{
  "hidden_act": "swiglu",
  "norm_eps": 1e-06,
  "rope_theta": 10000.0,
  "qk_norm": false,
  "attn_scale": 0.125,
  "init_std_o": 0.00939,
  "init_std_up": 0.0441,
  "learning_rate": 0.00731,
  "beta1": 0.95,
  "lr_head": 0.00696,
  "schedule": "wsd",
  "decay_fraction": 0.629,
  "final_lr_fraction": 0.0,
  "batch_tokens": 131072,
  "train_tokens": 1357000000
}
MLP neurons of a small language model. Each row is named by its layer, matrix (gate and up: input weights; down: output weights) and neuron, and shows model dimensions 48-303. Each number is 128 + 32 x the weight over its row's rms, rounded and kept within 0 to 255. Numbers have three digits each. A neuron's up and down rows have the sign that makes its largest values positive.
After each neuron's rows, "fires on" lists the tokens most often at its 100 highest values on Wikipedia text that the model never trained on. A number after a token or word is its count.

L2.gate153:179128124057149074118083104113170127113139131122116131126119135135110136159167105096124135132133090127139107136118127076171145144177112093162191100154146103106199115157111120097172141159089141204086166139162125116145134126160126154146156121141171151099149154102186130099085102140122171151084094169132158165104110165209099114064045131098145124104109137100107135126130119187120161180108130150109119209140127135100138174151128122068149128129141075148140116158126137097101141136088133200107170103149132088118148173083170114184095086179099143145097120175142195128146125071104134103093144113164166124094147158172124172107117126069130145092102147111117053112133104109066147083101059121187112096056198079146220106151104118073076159127126087118169162155052180081138102139108151
L2.up153:157158116097140102112142081130121137080144130109142156105090159116146111071160123078150125128164109189177133129117098100170090121103122094142181108124079131187075131127120135134157127163155133190101154139087157136153117087188181197119171069133148143118121145114088131192128132105106148121156152139128142188160138111149123090189136120133138122116118114147101148084131148174089175140150180138119158146123129097103176155087159139089137155147060148096119086159179091112135091097076151170195155117180172131134119102104171179185121117104078112104123145155147101147080131113162181085106105141119107141090136128135146149111108076075124127176085138159129117144122137167114112167207109152164036119045132163071145156092122106077091171093090129118128129167070138112142129142151149
L2.down153:188106126129161148136110097137070143150117145122114112124162072130116144166079147126168098148138124156068120148092135082123086168130147166100109174151141073107165175156133142099128123154146074151154125118142136091114121208080058118139126133128104109133085125081137117072173123107134158107044112152204125114121040129084123117114059083101141100140100158085103172129103197096149127130111108122120158172141132126089100113124117142127074156128196119153169185111068163084050160153098121111103099124191132144127183122149116130169147136156099144128115179165079149119100174062139163143107124127131189089158117112117086098140153138136140150077110134143112174106148118087148169193119074088122102116168189064102183137147135178161141094157122126111147109057113165196132136167141155
fires on: " and" 46, " USA" 13, "," 13, " or" 7, "ah" 6

L4.gate826:117170096124117091121130130138172136127164128175123128152088117209137074072112120081146137154172154134105102159026100110093176106144059128169163163177163155068199151162067119133124158150116117170102122138119125159081159138113108181125078120113088121101179096073121138150119152161147189140116082090147151160196112148073108170153103130118135114040154114123157126117142105062145126136105062119182116107111129128182079149162175149104147138146181086136137157109090108115142122158158115135100146095141157078070116099103094163096077109142102122138123089095126161185164159162124141096062146166153143206102150093176127062114143066187103159151096132057117109140106104160102072130137124163090113119123071088162149148152171166138086168103112112154085110181098112107168137136205141
L4.up826:118157161118168125135106185141147108127163169157150119121100141091101096127120134094102153116133052205127121115201113139093099143134100178130116114171111158153113130124146133111153143170177143115089170140107112181144089094089154163164129165101084175148177181150106130091137142146119078149174123139166193139130134073168101083165114120070088094165154055082113085124135089148093139124171127089126153093154161110145141149120071115131133104198138114190174107087124151147161063089077156109099164139131124101105107147164171112125100111116122163076173160094117129114142086168121128086131141095119108152109116138095143119093145114148173087179097118093155166176054138155149108125113129145106140121171159194164135089154153126102133127131078153132105137054125092116146112137164172
L4.down826:071079139135186171054102165080126076113135121095140186119099137149098114074075146190111159130161183104154097143148151124101101091082200166166135149142122134128117183125146145120099162111175132138130136127190162125179115170135143164155142167124171113108139130108120106071109137182166086118100113133108127124141111103169107173098149170100085118105156152130147138079144174144134060130121097082144126137112103100133051040126141132128189140107118154154082146086102099125108166141170133098178105120128144147100107141151150133146116170104134118117134093102064141186127070119109131155135163109168109126127147109148157164197161176128063166130117153209133181141164133081102167100077130108161096133216145154142082112136152166164117153152132061135147095149127155157190092163148133
fires on: " of" 56, " |" 34

L6.gate113:146161152145053154106204157110119128150175131088123121142124172144141122129160175170176111156142090129092138157114101160125130129102153143174134150166170161182152153161124149120146155152129143132202100108167120135166147102147115182137069083130101193100178121149165170123133086134175084130185132083118089079186112107115134143103118178120112159112173172150105124068121158127072083144151144156097128130154153151121167159187086166087132109142204123165133108154084162163125158126121118075098196093109135164123112144115136122159161100113103124167161157139104150142144053151160132115170147170061121160114148158082058108129144139064046124140085145163155078125139084031080091119083159171131145095103126159147128067087127145147155129134118086179059143110138153084166109136156067
L6.up113:146097100148116142177136167058087145073121155094137178122130152160097129138149073159129142169141134121089147174090077084101144157132171178132118171143100094151133129076132164173131116103152102153116129092129112115124196130163178176144113139131062166154137170143108125071148126134178128119184182112131126096120114063175134158114182124121099133102106106135054150125146071085153089108130150086100126111087121108135106146070109100089125229176099115094160097089097136125160174125152194148110112119129145078128187125144150138168129109068142162118117157145076084123048108165143075118111066177112100115153130105103095083107156092113157148092148158145088149121108175101167122179114121179211078102147143130124123111110168086160098191093173146077177123151204120132152131081144169
L6.down113:112156102137173123159128202129095124110141125118131095109088159141106132074176145152156141109079125152111081155157178083151208151110108144123080125133131130140128066189102083141125123157116149146135101096145158143055068217126193153143088086149160144083134112138066162120131155132153143099059072118109190162099128146108123138132097115108171121083099078198182156111141099119143113104168123119132088125158102124144119159164132118140130112150124156176084198103098128109137133119053050125137124152168140165082137141117094152105161113105094158161128158107181130156154131181119125139178155189087162132116099111123147164115068152092189071120113142179162156119102161110087083106166155121149100172129077168143148078122145078158124071109147066101084087131113175096103089189112085
fires on: " in" 41, " to" 20, " of" 6, " from" 5

L4.gate727:120139154104117126175150155154132156165094068075146152112152129155116107086099127119139117130143154137120169152085187129151079151059127158132135113093140156120133135126173124079104172085148097110131178122116102121092119086103180105176099071144117150103157099118110134105100160155137180113111076165179100049111066072131121148150146128076140113106129157159110108112092159154106125129099108127065095184057118097143107129194107116099095103134155157152091163194077072095147145080125091108148123120149169141149070139093084101131145143127122119070194126143207133162138128109165100151198137153036099172118153052129099177086139121121119104145139040099098191082135130118135117153118129110152142078081076143084071128096155110138094145148105121131146149123130135120060072132139137
L4.up727:174101162151173140144133140111088120154107140111119118185158124172186189098128118100169194169111180151086138132064149140129100133162110142124100108137113137133128073155116169081144178087136089098120144119126125123137108009118113122197090104139097154097165118115147104153143099147113165132140104158160156085151094124183118158125155114079172060069144078105136131084083119153151122092067123064083080086111117172116094144146104135098141122147192094128096142138118138095158151117156140121110116148136105054099124124149124165134132103091089163096138160163172121119166132150156139143129162120132136169102117113100067114087142180077117136125077120159092131087158126116193116188109161155199063126062079159098135132100146086132105096173144152127095138193127145162129085118192157
L4.down727:196128091113155109144120176203151117131153130131112167121111126130096155098094143146133118145132130177141142181142055116155131092106098126189098219157131188149156096129160090148125135067116132133106093154106110127137124183123085177112112038160081093143138156098094132101114117129113110098099091123130127104109157101137145156136055100092135107131156074122097115127097124143143157111166188054093113065127112066114137120099121102094122149043107110167081162099095130153113157168187119115127131151193114149226124138079138133149113183148095116096135110117145115107103176108110114149135054104064110130108132073168149169155111066121125087124160152075069125177153156062167087181167141135178190160113155110140107162117146092126098136129132097155098124157164140119164174182100153
fires on: " in" 46, " of" 10, " May" 4, " November" 4, " March" 4

L6.gate468:148114159172130172148171175056184154165123097142122139127154084156165076084156123137183110117121134078149102175143137120113168095124096062174181132149162149070115124182116081127154063115093118135171166146050131145143170100117119163138093114121179100141143127155137116136157111138145142143140121108070087109167102090068114064177137138135148158069111137162178132144102124107114181119131080139193132095113146130124099110136087119095126101122155153141117182181128160124123127137166108118120160152128085156122125095178118145136119170143025124128132123055074124067144145154128116076126136128133053159074129135185084164127111034112149134115154087154114166179135122128128148148139138139162118132137133108133135090151126134124166199148121126133120106060086060116175130165113099
L6.up468:168077141168118175121170100090152154118125103087165142206104133054113059049131103122095088190126106154178075108148101094111170104155115138143124186152130115112129139205133075099100117091100126178182133197126095126214112076129092092149105143140149144096161190156152127068175175144131105121174132167137062203079109077128124112195128065101132111158099129124196132133129140091098144091113119137160100139132164167148181132124131103097151124122165121159109150219135145101137133124168165136088146120134124148073071110125165103109159123145105128133130183096138182155188138115141124094142134146119078187136135194137119130148142089124112180112121146146080160134094150091106150128106129127178102168189134134108126070167111157125128132090119133115160108116103107118087161132112103
L6.down468:093178143075129111135107160136167131179107113093140157138080134119134100142158139157119139092139158112060141104061162169155095090161082109124133173157175163182090106094125137146130140157177097132112133136080084200055127139160097147122136168063139084137092138143122142157106102157147108203130112138103161080163075100103142062091106142139147046169125157137116134172163113118139166092181145126146099070114145144160032130114137117164110117103126170171136125137081130170157123110219152052103139120077105167141152155205096133071124123143115130122127113102133171124154064134097138079114093121169105101121062142159125165124133077109127157091130137094130121145156117124099105182150125073142034117139121151167142123118103104165083151155092119116146122074150113146139091073154152
fires on: " |" 68, " were" 6

L2.gate680:090105124102127115109135091092090104102088153141111128148190105138143110087143199116118140118157148157030161098084121121096115103096115146103135097123109166122132157087155122111119114136130104147134130161159084168055126117118171096121120099096093133084152130115125121103120136100113122073121183171160122107159102180078137084176136102096114148070097054099136098091165101110177082122095141152174106126143144161085113128093110043126155140116153068135145155094148173161122113161178133059087134085136096082075185105167126142161044131144104180166116155069118082155056102135095137136144139145136139113097130108171142102150127141101148180064088102111095140131026078136157169073148154154163159112126151135121099117135091130118142132132146128154098130097063130168154137132084152
L2.up680:097155187072109136152121151174088126084147121088139109090130070115116124099099117119067071145171066110146098140143122096145175145106146135112108118136154109137173155196105039064150097107108130098135149087098162182122116161099125161170162109153134115139114133094102127149128149176168121153138088087115168151146131116135139142176134118129096153114093151129136134204108132161097102120130167088129080179215150133140182102149148163139150147151101188125121125133057075115138092178137114121158180171166069136158051116165126115133172130123095090093155131096081079053179080134163088125123131055093121190144133118119144140089117095121118154146139092173111125145114098143134105100126149076127121142079122199158116118145193102134080105113117175117131054117124158116119134089154158
L2.down680:082086111100109151153085131122166084119125088099152132116110141100102142138138081136067110119102146130127104141095072194130073160124181144150200139098121151151119110179120114096122163168095164139169125123152076135155134117068116115156091174133185146081165177107137087155103114146116130070164089222106107104148163154072118118099152121132160148043113145133120135145132163104177099148138133123085102103098194150132122142136100116149194101115133095143163148153132039138185115130118139123102084124091168153192093171150183097144125118139099143134132116101187120189112129148103129049107137167088097149133132128068116140135140131156106150121104139143145148147093198121184111128153163103143179122208147154130128155119115125108154121117132139128167138116173149098112104092165108
fires on: " of" 74, " |" 4

L2.gate736:138087164111099087147177096118071119129122133154115144064117117089125165149130155071097207140099124132132108100112160157148118065116081123155126154197144091077138188169146166091085101110138153098135165080141108101080130123118112118096128142099105127105117114119133153111069137083082101107099175075105119128145124105146134129152107109110154104137116059151159089156195122157146156129085113118119160156159162122047148154163166120101123185067155109155073067179161131107189148171092076126094115155096109078129089114151148109119122153089076131118116138119150121083117174091162142132157120160174143102216112120193176141152128075132099052056065109094084122141140152150148157173162061130156102144110190139071155149086099124129169132116104130132098149122099080108087083150123150
L2.up736:088105118126108128116149109098162097095131078127101163094097098113150174082172189146099119156107120107096063082122095094103138167145131103113121123162104028113144063157061114142124173217129161145169165090132143119103152171142180145097181128119145137136111128129190162112148170086080146133099161098150127153150140082077137084111141115188088149122139106178095098102134108140106178181109088175101099154086159175145098109112148150079108165134138136173130096100147111155141147149125191108167146177127089097185130133209127140130160092092115114122150127147148172089137113121179158110100109145093102229151117128099055124096122114112102069115096152158111113120138174102137104180180117067140109131073096120188108136090187104154085146173140115081163124179098137105102151120144124
L2.down736:135124097142144138130065147125145076157177138116096133156134167086151132206101101143106197177106128133124209132168178115129097137136105157148129080117120119069089118103190078162114114099089129105137132118195171159137174092181151094088131121118108089144155166156125100156150203193145141093127077186138106091222093131146162182176173109111172108097129148109083143196088166116125068107137120113138131095122063088136135112132070140144136148092087152158129134161158160110120108134133121103154161087122162139136107094103125091104099159136167075098135157079175221132157131095128144154138133127235150090113103183144131129190100108094092158172152123134104090129107122090130127185086112162170079107098110139129168150144107072143146114110148168159171140129164163154196085076136126
fires on: " " 30, "-" 13, " than" 11, " a" 11, " and" 10, " or" 4

L2.gate114:102110122106108174136146204168114137070162157125187111133125132144084201124109153127153129165059135064167130041116088091195134122133146195175121083176093086198104117146147159121114112134156166168127163116159113177173133095159137125118129107123093163120128109107142155125118152065140105145158128114123137112185136150053115162167135129146186109128096106099157161150084135154107166134189088150099079135147108116146126157129122127113149119141102129132125113129106130112121081095083117099146158105168178116145115126131150113159080124097099103097068139177070132177132095120135146168103094090234179212118077135143093126054085138099119081116166108116125080215086144129132149163102177155185091108129141092121191162163132163084074146135107087116081128120125146169110128083102126
L2.up114:121137128116131135085107087217167082093146131094146065170152118102115185151161105130073180148088135131168185110119158138159120101108138189121119099145137095115132099159097123114119059165139123114170066145122082130184122122131143127115088115133161102062154087150079104184111137163118146115134096101156114148204076151159163146151128130092186170076094128103152145094124153157064144162115079085118178135188073107134169092047070120101121149147143116076141143145134137182092121188071087153108120074117140158104094119181152143133063171160052135150134162127129162140122139126129101209127133129146132130141154147148128141131129077094070113101101215127115116206092076128136142166137069144113109167127162110162125122101110100079196085124113128138146143146084183146154106137137163
L2.down114:126086091089128143106114173176130142071114174169136115106089157131115156122143152080172167080142130085057162092167079146124088085128119097093150090146138164094160177128184122110146125106126151140133149144110142104093129107181103149126099121163174132133143118032062151162145154098173123211150128098089143137085136069121143098072124099202165135109124115151107201191106171136173090116121148110080165150126104179086116154148115091123190121138139143132191125128121086078103088121181121141095105139187132066180159107067142117110136159116115086115130161165120114113132152119145120141111127100068172192154119137154144116080099135123155076105125131098148198155081106117115169155083128031137118157120127108092168115127167169167123140189177207095148125106125099129103154162135111
fires on: " and" 59, "," 10, " or" 5